From a checkpoint of a small transformer trained on Wikipedia.
Training: a variant of Muon for these matrices, 6171 steps.
MLP neurons of a small language model. Each row is named by its layer, matrix (gate and up: input weights) and neuron, and shows model dimensions 224-287. Each number is 200 + 30 x the weight over its row's rms, rounded and kept within 0 to 999. A neuron's up and down rows have the sign that makes its largest values positive.
Before each neuron's rows, "fires on" lists the tokens most often at its 100 highest values on Wikipedia text that the model never trained on.

fires on: "\n"
L2.gate363,223,214,181,220,256,162,160,219,184,194,155,209,175,185,188,207,189,238,183,203,222,232,203,165,243,252,184,181,193,249,198,258,212,220,198,246,184,219,216,202,173,189,179,197,195,182,204,136,261,180,157,208,221,173,131,159,220,254,204,177,197,209,208,200
L2.up363,158,221,177,257,219,177,132,220,205,182,191,201,211,163,152,227,190,212,181,251,260,193,185,247,268,236,190,204,170,193,193,249,250,214,210,248,229,226,197,186,208,154,220,194,227,223,197,196,224,167,194,182,185,186,164,162,235,235,192,226,147,216,205,161

fires on: ",", "ord", ", and", " and", "s, and", "s and"
L2.gate91,163,216,202,225,157,229,152,205,167,170,188,233,199,132,155,154,178,190,188,214,213,245,170,220,230,230,213,188,202,164,154,259,249,230,175,213,212,130,197,216,232,251,168,246,188,220,162,192,242,265,196,223,252,198,196,206,268,190,215,192,206,223,212,150
L2.up91,244,172,210,200,214,219,243,212,206,179,141,220,262,203,241,205,206,215,200,210,212,194,245,194,227,229,169,209,215,209,184,167,250,228,232,209,257,234,205,216,218,188,232,200,227,124,191,202,222,208,177,190,141,219,281,185,191,171,194,151,232,230,175,179

fires on: "===", "==", "st"
L2.gate142,189,177,190,128,235,162,228,189,145,191,206,165,120,141,182,213,238,193,226,189,197,210,175,210,166,214,116,198,173,230,147,180,209,216,207,217,197,209,207,209,193,225,161,217,242,218,160,185,204,243,174,241,242,222,225,200,159,240,180,148,194,164,170,175
L2.up142,144,212,202,228,148,173,241,208,197,171,178,151,239,162,180,252,214,191,205,242,195,211,205,223,190,237,164,180,233,238,207,158,165,240,245,179,227,238,184,202,222,154,234,215,140,188,177,198,214,229,148,198,162,204,258,174,179,188,228,199,230,195,137,195

fires on: " and", " or", ", and", "er and", "ist and", "s and"
L2.gate74,230,200,245,197,144,210,257,223,232,206,159,208,211,152,173,205,218,220,151,221,234,181,186,177,193,230,228,200,245,217,219,234,240,156,222,179,263,198,209,111,188,165,196,188,210,195,177,227,145,266,191,166,238,217,175,234,287,282,235,227,213,153,200,221
L2.up74,204,181,229,243,173,220,179,177,203,161,198,199,236,148,167,246,209,179,194,242,181,214,181,185,169,232,135,283,204,143,178,176,206,184,217,214,236,215,184,201,203,180,126,180,185,178,244,255,212,236,203,165,205,149,232,191,260,224,264,215,222,172,168,193

fires on: " of", " of the", "\n", " of his", " with", ", and"
L2.gate330,158,229,220,262,187,169,197,185,190,209,216,218,142,152,218,134,162,200,181,162,199,201,207,201,200,204,232,217,230,234,252,223,147,207,160,191,188,156,195,212,212,190,155,131,231,213,207,283,211,214,186,163,182,184,181,197,256,225,183,206,164,219,195,171
L2.up330,146,203,257,239,198,174,197,174,196,240,251,177,162,217,168,179,155,221,183,213,143,216,191,225,225,195,223,196,185,217,202,244,225,192,156,184,225,202,192,221,155,198,218,157,177,195,246,231,217,192,191,181,134,179,232,192,219,217,179,204,177,193,221,223

fires on: " the", " under the", " the f", " The", " the b", " the m"
L2.gate282,197,205,202,233,145,201,210,212,194,244,150,170,171,173,183,166,178,195,186,203,184,160,186,216,230,198,158,192,191,222,148,195,184,221,183,152,204,188,178,182,161,267,196,165,189,166,183,154,211,205,256,157,200,174,253,205,145,205,249,176,239,194,194,187
L2.up282,199,206,196,170,238,192,205,166,159,219,184,206,140,168,183,202,230,213,165,203,176,190,239,172,255,177,205,276,171,241,186,163,235,184,188,190,255,230,168,212,192,166,204,257,209,175,196,163,205,215,158,223,190,246,211,188,192,213,266,162,157,217,193,270

fires on: " the", " The", " in the", " of the"
L2.gate3,241,177,184,203,217,163,184,194,192,188,206,155,202,216,158,212,178,206,200,172,150,154,270,220,199,231,184,188,164,219,157,210,188,206,220,237,179,153,178,237,159,215,213,262,221,145,174,207,186,181,203,199,197,217,202,140,177,180,243,192,178,198,193,223
L2.up3,216,212,202,197,240,150,222,196,273,189,197,180,174,169,144,276,186,120,220,162,171,202,224,246,179,188,204,214,224,233,192,212,227,236,194,155,213,188,226,201,163,192,220,197,249,193,200,188,273,159,233,192,237,197,181,158,208,198,259,148,161,218,218,174

fires on: "\n\n", "1", "| ", "2", "\n"
L2.gate273,226,209,157,171,208,180,202,211,196,171,201,200,141,174,214,197,194,230,181,172,223,235,214,183,157,197,194,209,180,165,203,216,189,144,209,225,243,252,177,218,197,226,232,147,210,183,220,229,232,168,217,140,226,189,188,161,187,170,182,153,178,98,149,168
L2.up273,188,193,163,203,225,256,166,236,185,175,198,151,204,214,167,206,170,187,165,145,209,222,197,229,166,261,212,201,204,217,162,147,195,160,173,199,134,234,233,213,257,200,239,221,181,189,211,183,258,206,164,214,192,159,283,218,177,177,183,210,168,219,200,207

fires on: ".", "s.", "\".", ")."
L2.gate82,154,218,216,251,187,143,192,175,246,199,113,179,224,226,176,158,160,181,245,188,179,217,223,186,212,234,179,162,152,231,230,205,175,176,181,220,210,244,205,215,201,157,241,183,205,203,203,199,228,219,223,224,181,254,197,183,216,195,224,150,162,223,170,162
L2.up82,142,227,191,277,206,143,225,189,224,200,142,180,216,191,186,200,144,204,152,155,194,205,234,196,200,233,185,170,167,254,200,228,188,211,166,206,186,229,215,216,187,186,217,209,170,192,209,208,234,232,268,207,146,236,175,184,152,205,233,155,215,181,164,197

fires on: "\n\n", "\n", "1", "–", " – "
L2.gate44,182,199,163,200,266,219,189,174,212,179,208,220,130,216,208,160,169,199,215,201,231,177,140,223,196,210,207,176,196,225,274,199,193,188,211,238,188,194,143,209,212,225,195,206,181,184,229,217,162,194,179,151,180,201,218,175,182,167,202,211,245,246,197,172
L2.up44,158,198,209,196,251,223,160,224,175,212,205,246,237,176,222,163,220,164,198,166,259,260,190,187,156,224,220,192,185,209,225,250,168,216,190,177,233,229,192,162,224,192,217,201,230,260,237,199,270,203,183,218,213,208,224,165,251,258,214,178,202,195,239,191

fires on: "\n", "-", "978", "0", "1"
L2.gate379,218,170,175,181,183,209,206,186,226,230,257,160,236,179,170,232,230,268,235,172,231,208,206,202,218,178,226,191,204,181,235,178,236,150,149,210,226,197,287,183,206,196,178,201,204,214,200,201,154,186,191,162,197,203,160,200,175,209,246,207,218,165,165,191
L2.up379,210,202,163,177,234,208,216,248,212,198,236,180,221,245,148,231,160,181,213,205,222,149,192,196,202,186,240,231,188,186,197,203,224,161,227,191,181,170,250,230,203,165,209,193,201,220,179,146,208,219,189,254,214,195,230,222,182,145,192,191,231,208,192,202

fires on: "0", "\n", "1", " | "
L2.gate113,258,255,202,196,198,258,208,150,265,227,223,176,145,212,252,240,175,152,183,213,244,247,161,238,200,169,220,163,204,168,235,224,203,264,208,162,240,200,177,220,196,170,189,198,196,207,196,222,179,191,214,218,170,180,162,201,221,162,189,159,255,163,207,174
L2.up113,201,229,217,184,169,227,199,169,187,217,186,186,160,231,208,179,224,185,204,227,194,171,185,210,220,160,233,178,179,186,163,231,162,175,208,145,184,215,201,199,237,225,223,204,207,186,195,186,129,160,183,176,203,209,224,228,211,169,181,180,198,140,198,160

fires on: " ", ".", "_{", " ("
L2.gate63,255,230,195,206,213,222,238,203,179,221,194,182,223,155,180,197,203,212,176,206,218,237,167,205,204,198,256,123,189,316,149,222,210,187,215,232,160,203,154,214,159,244,228,198,165,243,199,232,265,136,195,182,225,213,179,271,167,220,155,205,262,204,177,229
L2.up63,221,195,179,238,187,201,233,194,188,198,152,145,212,197,199,175,236,173,215,165,170,236,230,253,213,170,216,188,180,182,175,185,192,226,234,283,273,217,194,239,204,212,180,195,180,165,255,272,240,119,166,171,211,175,213,175,167,194,200,146,216,137,195,165

fires on: " | "
L2.gate96,181,153,238,238,187,236,223,171,189,221,153,221,209,156,194,189,200,204,211,239,175,250,197,222,240,183,181,211,232,177,254,196,209,182,183,249,122,168,221,212,222,247,220,106,210,197,194,244,186,249,204,215,194,187,209,203,181,159,201,207,181,191,197,218
L2.up96,211,196,175,175,223,128,191,154,192,218,147,258,219,218,188,176,206,235,217,172,216,235,216,242,215,193,245,197,241,263,204,213,225,275,188,211,234,208,177,201,203,208,223,171,256,203,260,187,231,169,224,178,201,215,210,175,185,217,227,199,142,136,219,189

fires on: "1"
L2.gate254,238,214,197,160,198,217,172,165,186,228,153,117,182,203,206,179,202,213,237,133,247,244,224,214,181,187,139,165,194,255,190,209,167,174,225,186,219,180,186,186,199,241,254,190,245,244,182,233,216,251,222,242,247,183,247,180,235,221,207,184,138,228,146,174
L2.up254,215,216,167,251,233,219,197,200,234,280,233,213,201,226,206,144,198,195,228,162,215,225,159,198,216,202,189,169,243,206,269,224,211,211,161,219,147,189,194,249,172,218,203,191,224,198,188,219,201,215,237,154,180,224,190,176,220,207,192,222,172,142,162,182

fires on: " and", " or", " and D", " and B", ","
L2.gate507,180,171,192,211,142,143,216,187,204,195,166,174,172,258,176,184,149,216,198,189,216,172,208,212,217,243,180,235,186,156,201,211,183,211,194,192,209,248,218,214,173,257,179,185,184,197,213,191,215,256,208,250,207,156,239,186,188,222,230,207,213,175,221,164
L2.up507,186,170,189,209,197,229,214,281,232,240,168,217,263,204,186,165,262,209,169,216,177,184,136,185,166,194,213,195,163,287,180,215,179,201,209,269,199,187,179,183,244,199,170,179,183,211,159,152,199,224,174,205,231,224,183,180,188,212,249,195,231,205,180,188

fires on: "\n", ".", "\n\n"
L2.gate458,205,232,224,225,189,188,236,194,211,229,170,225,200,166,165,192,177,246,194,225,203,216,199,128,161,216,163,154,209,225,206,239,176,158,224,195,170,233,188,201,192,218,206,237,252,224,211,167,189,179,260,188,169,162,185,233,176,245,227,225,179,197,185,197
L2.up458,187,240,219,223,226,190,206,220,170,160,200,192,198,188,231,187,188,232,185,209,175,213,228,164,192,211,173,180,197,263,200,239,214,165,141,194,194,206,177,224,168,184,229,189,214,205,209,126,236,208,170,219,212,220,177,186,178,207,203,144,162,249,180,148

fires on: "2", "1", "="
L2.gate418,230,213,182,206,202,204,216,177,157,172,173,244,231,149,150,183,206,224,237,183,246,216,214,248,245,234,168,208,200,217,191,241,158,166,228,164,177,176,248,169,223,270,187,231,191,170,207,228,185,233,192,224,188,193,221,187,127,238,184,198,184,179,212,147
L2.up418,149,208,173,201,185,209,164,189,191,199,224,206,200,169,222,182,145,208,177,125,194,211,169,200,177,241,165,153,206,219,201,221,144,201,178,254,185,160,193,242,223,157,184,243,181,174,156,212,220,188,229,207,199,189,215,157,203,202,237,170,195,192,208,213

fires on: " | ", " |", " | M", " | T"
L2.gate390,212,253,235,223,216,200,146,198,140,222,189,205,152,182,186,220,266,211,206,192,144,195,164,230,204,189,246,218,221,162,196,187,198,127,221,204,204,173,219,182,177,194,159,189,162,227,222,219,238,245,214,174,183,208,217,194,185,227,216,210,148,203,132,200
L2.up390,197,217,201,148,281,221,252,232,237,212,236,221,176,167,212,190,230,217,199,189,178,221,197,218,198,219,184,221,182,170,164,179,220,285,226,214,220,208,204,198,158,251,208,204,208,171,204,188,236,219,223,205,185,235,189,198,188,222,199,186,153,163,147,163

fires on: "\n\n", "\n", " The name", " name"
L2.gate432,169,214,173,149,172,256,210,177,193,143,226,204,235,164,168,182,187,171,181,152,228,218,192,230,167,194,172,216,201,171,178,214,221,174,202,242,220,157,199,209,220,252,172,154,182,226,223,173,180,225,230,237,202,148,184,228,218,235,160,212,253,139,197,219
L2.up432,181,211,147,144,191,200,202,247,171,161,180,229,231,240,236,182,170,183,213,217,173,207,197,215,237,134,188,191,246,237,238,249,165,196,225,225,202,189,221,201,225,255,212,232,177,194,192,168,218,171,181,225,203,195,191,181,175,216,186,210,188,187,229,267

fires on: "\n\n"
L2.gate474,183,240,211,179,210,195,215,197,202,207,175,175,215,213,249,218,231,199,184,138,226,147,207,261,191,215,185,217,214,213,184,183,276,245,144,212,228,187,158,248,190,174,176,198,198,227,242,190,189,216,216,215,165,230,218,186,167,215,177,191,214,167,233,224
L2.up474,194,187,123,183,219,198,200,200,183,193,191,156,164,192,220,236,226,238,125,174,188,203,183,190,201,235,172,162,166,136,229,210,240,210,160,165,216,229,192,207,174,202,199,210,212,270,226,225,185,212,192,212,182,217,194,216,181,203,165,137,222,197,245,211

fires on: ",", ".", " ", " three"
L2.gate275,199,230,183,220,191,233,228,204,195,190,258,164,235,202,146,237,197,180,199,140,183,242,200,201,194,228,222,176,219,269,135,238,188,202,254,199,220,213,213,214,205,189,194,209,235,215,180,245,197,206,231,232,157,176,163,234,249,172,193,169,185,175,172,212
L2.up275,220,207,200,234,171,200,229,215,215,213,189,188,176,164,125,269,193,244,228,189,236,181,154,181,133,195,179,220,174,178,223,172,232,197,248,174,226,238,183,248,158,157,181,250,211,155,173,260,181,173,267,201,188,208,194,183,199,201,208,190,206,174,184,167

fires on: "0", "1", "2"
L2.gate280,256,211,223,206,206,179,205,207,184,207,195,187,189,234,231,245,216,167,200,216,233,228,156,178,127,224,209,210,143,218,192,158,224,218,201,192,173,193,202,214,187,277,175,138,201,189,221,216,204,223,198,179,178,176,157,214,210,210,131,209,215,118,189,201
L2.up280,146,208,204,158,239,206,195,224,156,199,176,220,211,159,185,231,145,208,232,194,178,179,181,270,202,229,246,183,219,216,146,210,191,202,170,247,227,164,202,202,171,238,171,212,216,150,196,153,185,144,190,180,190,184,213,224,152,225,214,180,203,218,154,214

fires on: " | ", "\n\n", " spent", " fl", "er", "r"
L2.gate105,136,235,224,203,193,206,200,175,158,180,219,178,193,168,228,221,137,190,185,164,192,201,233,239,155,193,156,241,209,221,180,180,259,194,177,289,193,187,191,193,164,227,197,149,244,261,196,177,185,231,243,183,166,222,254,271,154,178,240,218,219,219,229,195
L2.up105,190,165,159,170,124,141,177,168,203,185,188,210,208,174,192,183,172,207,193,207,211,215,176,191,224,173,202,184,195,238,224,186,213,212,214,210,202,148,227,218,190,209,210,229,220,197,208,211,200,142,169,175,217,170,180,195,160,250,192,237,194,210,160,217

fires on: "\n\n"
L2.gate77,198,223,163,204,202,205,167,151,201,163,163,203,149,186,177,228,148,277,178,216,181,193,191,169,168,172,218,210,223,174,201,172,184,195,203,236,187,185,153,220,222,155,263,203,214,222,211,158,218,237,185,221,163,254,225,196,220,200,234,196,192,217,216,179
L2.up77,204,193,178,198,226,171,219,210,271,232,262,189,250,213,207,201,191,137,215,201,192,203,179,221,186,184,149,189,192,210,226,207,153,233,205,186,205,195,191,146,217,107,160,193,204,228,232,230,185,165,228,154,234,193,151,231,207,212,204,235,182,172,227,226

fires on: "\n", " to"
L2.gate450,175,207,214,216,254,183,222,169,289,159,189,170,176,225,168,209,217,239,246,226,226,162,216,180,208,200,140,156,242,188,226,226,205,185,213,173,194,216,185,228,179,181,209,194,212,228,211,198,196,184,195,212,209,197,182,219,219,226,160,158,168,179,170,205
L2.up450,213,177,284,241,212,203,166,208,166,174,188,174,209,178,251,229,188,213,206,190,199,170,212,165,214,204,199,172,198,188,212,178,229,160,208,202,197,239,186,189,237,172,213,205,166,200,195,212,183,215,182,263,245,182,175,234,235,203,157,215,239,243,218,157

fires on: "\n\n"
L2.gate289,208,219,178,183,158,214,232,182,163,221,232,218,199,186,225,218,237,173,271,138,235,177,149,217,210,212,209,195,219,228,196,233,225,185,169,235,204,196,236,213,231,156,268,128,153,235,165,188,204,179,220,207,149,171,227,228,217,214,211,211,272,203,182,185
L2.up289,196,173,173,172,171,191,177,173,227,205,233,194,211,230,180,177,198,181,194,203,178,238,251,163,216,187,184,169,217,190,241,125,200,162,155,194,183,252,192,221,213,172,177,189,235,250,245,191,217,242,216,157,205,177,176,184,222,183,210,221,225,199,142,191

fires on: "2", "1"
L2.gate168,164,198,184,185,232,246,205,168,209,206,178,260,122,215,225,237,219,200,201,215,174,195,227,146,227,171,181,167,185,204,140,251,269,212,200,222,200,190,212,280,206,230,242,193,202,203,170,178,182,220,206,182,155,198,198,231,221,230,131,204,221,201,120,220
L2.up168,218,138,224,208,244,161,192,213,173,219,196,197,214,187,224,125,267,177,175,288,225,228,181,163,191,199,213,229,230,199,225,187,206,223,189,171,209,243,259,185,238,228,190,219,253,219,195,227,171,216,174,217,186,176,174,262,154,179,195,190,183,206,208,170

fires on: " ", " of ", " District ", " Highway ", "istrict ", " of the "
L2.gate326,204,158,181,240,170,254,202,187,159,209,244,197,201,191,193,205,217,197,192,236,181,239,215,162,126,211,243,238,235,189,190,188,197,207,177,220,166,276,208,170,236,189,155,242,164,199,197,215,182,272,132,206,225,186,193,205,186,201,186,253,140,204,238,195
L2.up326,183,145,258,214,208,171,204,127,179,188,235,255,220,157,244,168,197,213,201,206,176,159,209,196,138,185,193,196,207,227,183,217,177,175,183,183,233,152,225,205,256,197,259,187,181,202,192,246,148,184,256,218,176,213,138,202,214,196,206,205,229,257,238,275

fires on: " and", " the f", " or", ", ", "-", "–"
L2.gate129,191,260,222,229,183,206,141,279,147,198,161,176,181,176,200,178,185,187,225,159,244,178,220,173,184,207,99,192,207,246,208,224,220,240,221,190,219,243,246,183,169,259,147,204,188,213,211,206,214,231,203,207,224,256,262,230,223,190,221,129,172,160,208,168
L2.up129,253,139,131,230,198,176,189,185,223,245,198,192,209,232,198,174,224,199,213,260,239,194,158,148,175,252,170,224,227,227,244,193,239,196,228,201,243,206,213,165,232,205,159,221,207,171,143,201,228,185,203,217,235,215,195,219,232,214,260,138,212,217,184,163

fires on: "\n\n", "\n", " that", "em", "el"
L2.gate427,211,189,190,186,207,154,203,207,180,201,248,259,223,180,171,169,134,144,223,166,216,228,215,218,210,184,205,176,207,150,209,192,241,195,212,214,189,208,222,172,230,179,157,184,172,212,228,218,195,188,211,227,219,231,204,265,176,219,183,234,179,186,204,183
L2.up427,200,259,218,197,154,218,208,210,197,169,205,254,202,240,177,194,231,213,176,107,178,188,223,208,138,134,199,201,213,230,178,179,183,180,271,222,141,245,194,186,210,176,187,195,186,200,134,237,179,202,171,228,149,220,232,166,209,171,262,197,226,185,223,231

fires on: "\n\n"
L2.gate104,164,172,241,181,224,218,136,209,158,238,241,238,193,214,217,161,196,231,210,149,162,211,188,263,249,220,192,171,155,216,258,173,252,156,172,237,166,196,138,221,200,195,233,166,210,217,241,202,194,213,234,191,201,228,208,201,254,199,184,202,194,210,231,170
L2.up104,206,185,216,219,209,199,189,141,152,215,182,217,128,200,225,234,172,211,217,162,293,187,158,163,187,213,182,189,225,203,247,142,202,161,171,210,227,201,170,228,215,232,206,179,185,228,232,185,139,194,147,160,243,209,207,229,226,159,242,178,227,155,238,172

fires on: "\n", "\n\n", "1"
L2.gate149,185,202,225,214,233,248,174,246,185,207,165,222,203,142,190,171,170,173,182,190,196,213,216,178,184,197,180,228,169,253,216,264,167,174,213,183,201,171,163,214,123,126,198,215,195,217,246,221,222,218,239,190,205,202,151,224,187,192,178,155,212,227,176,156
L2.up149,177,204,230,210,218,262,204,207,193,175,167,246,200,183,170,151,138,200,188,174,158,177,216,200,175,193,202,190,191,272,218,234,188,141,226,215,181,187,149,234,141,149,194,201,220,235,229,203,219,176,196,229,217,218,139,237,177,189,223,182,193,198,197,168

fires on: " | "
L2.gate437,263,239,233,189,197,148,216,202,222,201,152,243,182,161,211,227,195,184,220,161,202,167,184,140,144,226,163,242,223,169,242,183,297,233,206,199,189,177,196,233,150,224,169,125,249,192,182,268,208,159,239,155,200,221,174,219,184,188,209,211,177,183,228,207
L2.up437,170,185,196,201,166,218,196,228,193,183,219,198,183,179,204,203,154,176,263,216,195,209,263,194,206,257,230,201,203,139,210,214,206,287,190,211,177,183,190,247,208,248,170,162,192,217,241,202,177,185,181,196,198,234,146,274,182,234,210,164,224,204,184,219

fires on: "\n\n", "\n", " August"
L2.gate360,202,251,193,215,150,228,176,219,234,203,181,199,250,274,182,137,245,240,231,158,227,238,168,209,220,260,268,176,154,195,229,217,223,196,211,218,219,222,233,221,185,205,201,201,189,195,196,197,204,187,204,153,219,240,170,198,183,212,215,232,171,263,196,177
L2.up360,209,229,174,205,213,225,191,169,205,220,240,228,184,210,187,174,200,130,224,142,248,196,124,231,188,257,173,256,225,192,200,183,184,204,202,205,191,216,209,223,223,213,203,221,194,215,212,271,217,194,258,150,162,142,275,193,190,212,260,201,228,159,257,209

fires on: "1", "2"
L2.gate509,260,168,248,190,216,229,203,214,215,202,186,167,151,168,169,200,247,208,209,177,231,202,192,255,197,217,235,221,142,227,181,194,223,169,253,207,181,215,225,208,222,186,183,175,254,204,229,203,233,225,160,227,157,202,202,222,158,197,172,194,179,186,110,168
L2.up509,236,186,110,183,208,212,223,235,235,198,201,203,204,204,234,172,189,223,155,184,145,194,198,142,223,179,187,199,189,224,175,196,122,249,212,229,165,178,182,189,193,198,221,174,261,184,219,277,206,189,200,213,247,146,191,151,192,219,179,118,134,202,284,233

fires on: "1", "\n", " February ", " August ", " September "
L2.gate455,202,203,237,204,190,185,245,197,168,187,175,208,219,178,206,192,215,214,244,187,265,173,203,229,235,216,153,204,188,219,215,241,189,209,179,198,228,230,160,162,194,227,206,215,201,212,221,179,255,185,244,223,176,164,215,185,163,268,161,189,185,168,221,166
L2.up455,240,195,195,200,259,201,195,235,182,194,223,200,179,241,215,209,216,196,212,204,181,237,168,184,190,227,213,184,208,225,157,210,156,217,174,219,160,214,127,227,197,199,195,210,194,142,189,171,156,196,242,201,243,207,144,197,197,233,138,154,227,198,122,203

fires on: "2", "1", " ", " following", "The following", " | -"
L2.gate445,207,224,204,177,173,245,222,205,236,206,201,217,147,180,215,163,248,243,236,189,223,153,213,196,196,204,165,169,182,244,232,255,175,245,190,244,150,217,234,214,230,272,235,177,227,218,201,231,197,199,172,234,219,207,178,223,242,196,217,209,221,168,161,200
L2.up445,194,188,243,264,202,175,192,249,224,231,175,202,161,206,228,236,239,197,195,181,223,193,181,174,153,231,175,157,183,171,182,240,199,154,215,241,172,210,227,147,162,229,168,197,166,197,228,222,167,222,200,170,241,161,199,224,177,231,221,124,184,213,208,212

fires on: "| ", "2", "| No.", "7", "ed"
L2.gate414,186,164,231,186,205,170,141,217,185,159,143,186,187,183,209,228,205,153,230,199,189,204,194,226,206,199,193,178,156,159,166,152,166,148,185,191,180,204,181,194,209,182,200,245,173,182,224,224,235,199,164,185,205,186,167,189,214,177,250,198,192,187,176,216
L2.up414,173,154,134,215,200,169,188,173,211,230,172,151,184,189,207,167,184,213,187,195,245,219,248,219,167,212,184,184,252,152,182,200,249,176,162,167,132,194,194,159,198,246,185,209,228,160,166,197,208,220,230,192,232,197,203,184,170,207,192,185,207,196,166,155

fires on: "S", "M", "L", ", L", " than", ", Ch"
L2.gate177,176,194,252,191,175,218,205,233,189,199,194,209,178,191,154,150,182,160,297,177,217,172,188,182,173,229,195,197,176,101,144,209,237,208,174,216,134,172,166,222,176,227,157,184,204,197,146,214,203,248,136,239,172,246,193,172,202,179,246,190,150,199,228,149
L2.up177,193,225,186,216,175,216,215,228,173,163,149,176,238,212,213,183,227,142,203,225,201,159,167,201,197,189,173,247,207,199,237,194,203,209,174,239,237,148,198,173,189,213,183,169,188,202,191,206,220,224,255,271,243,209,185,190,164,238,220,216,186,235,214,193

fires on: " that", " which", ", which", "s that"
L2.gate144,191,162,171,210,208,204,206,246,256,219,185,179,210,145,207,170,179,203,215,174,194,203,208,227,231,217,194,198,150,183,197,223,170,216,246,224,210,202,209,143,225,199,196,175,154,122,212,167,190,227,173,196,244,162,215,207,232,227,203,218,142,149,188,209
L2.up144,192,189,212,153,231,276,189,227,204,203,177,176,231,236,218,221,197,203,232,185,164,118,236,267,228,198,191,208,149,235,169,220,178,207,181,222,213,174,220,202,215,152,166,176,189,177,227,178,190,171,240,198,199,259,210,180,214,205,186,180,216,205,212,251

fires on: " ==", "===", "==", " ===", "s==="
L2.gate5,224,237,161,159,201,174,265,218,182,209,229,215,240,199,196,238,192,284,175,227,177,182,213,179,258,209,249,210,248,181,226,192,192,201,241,176,226,214,171,174,208,138,176,165,232,200,182,199,172,184,205,198,235,220,197,202,176,235,164,217,202,196,200,189
L2.up5,178,222,194,185,157,172,259,207,179,223,190,201,197,222,180,225,194,188,218,186,250,195,198,199,216,192,182,192,210,168,224,191,146,208,215,201,247,233,217,230,225,199,221,246,212,185,182,201,200,221,185,180,218,190,197,251,238,187,188,144,173,188,215,192

fires on: "\n\n", " A | "
L2.gate202,228,147,159,189,208,176,239,170,251,230,233,140,191,256,154,224,194,137,205,166,217,199,151,168,225,249,240,237,209,149,238,217,246,181,238,234,239,217,252,193,187,239,185,172,200,196,210,206,177,193,216,133,226,195,153,193,209,178,191,174,194,173,230,209
L2.up202,197,226,191,146,279,172,180,188,164,189,239,210,232,226,209,209,194,197,195,234,301,213,178,201,183,157,178,204,220,200,220,221,201,242,205,188,183,217,181,186,187,218,154,233,192,185,201,185,208,215,217,255,220,179,253,187,170,125,242,211,151,214,193,158

fires on: "\n"
L2.gate377,241,192,205,198,179,205,232,214,234,218,178,182,179,217,237,224,207,181,206,220,169,204,188,197,177,233,187,202,249,159,212,138,241,174,179,189,216,200,192,245,173,178,240,155,176,201,195,244,183,230,210,148,172,160,209,179,246,148,148,165,210,223,186,183
L2.up377,178,218,222,192,178,233,190,231,198,180,206,198,246,188,238,219,192,248,194,236,219,214,243,113,216,188,172,148,163,213,186,165,239,241,266,242,197,202,179,260,189,196,207,146,200,139,188,206,188,203,209,175,240,253,228,210,194,235,229,169,187,162,237,240

fires on: " | ", "0", " | — | ", "-", "6", "1"
L2.gate312,232,225,218,215,172,155,190,179,186,220,168,145,186,210,201,238,184,173,218,205,238,247,166,220,213,163,203,212,196,220,224,204,165,229,170,171,188,248,241,214,216,230,219,229,206,179,173,152,200,225,192,144,139,239,210,195,185,180,190,169,191,166,192,166
L2.up312,195,260,210,227,245,125,220,167,211,210,152,164,236,227,220,230,196,230,187,220,220,154,199,193,199,143,200,196,166,192,179,193,233,226,201,165,180,223,216,246,213,172,214,176,247,223,195,143,189,199,186,174,158,220,201,224,159,196,222,190,183,245,230,152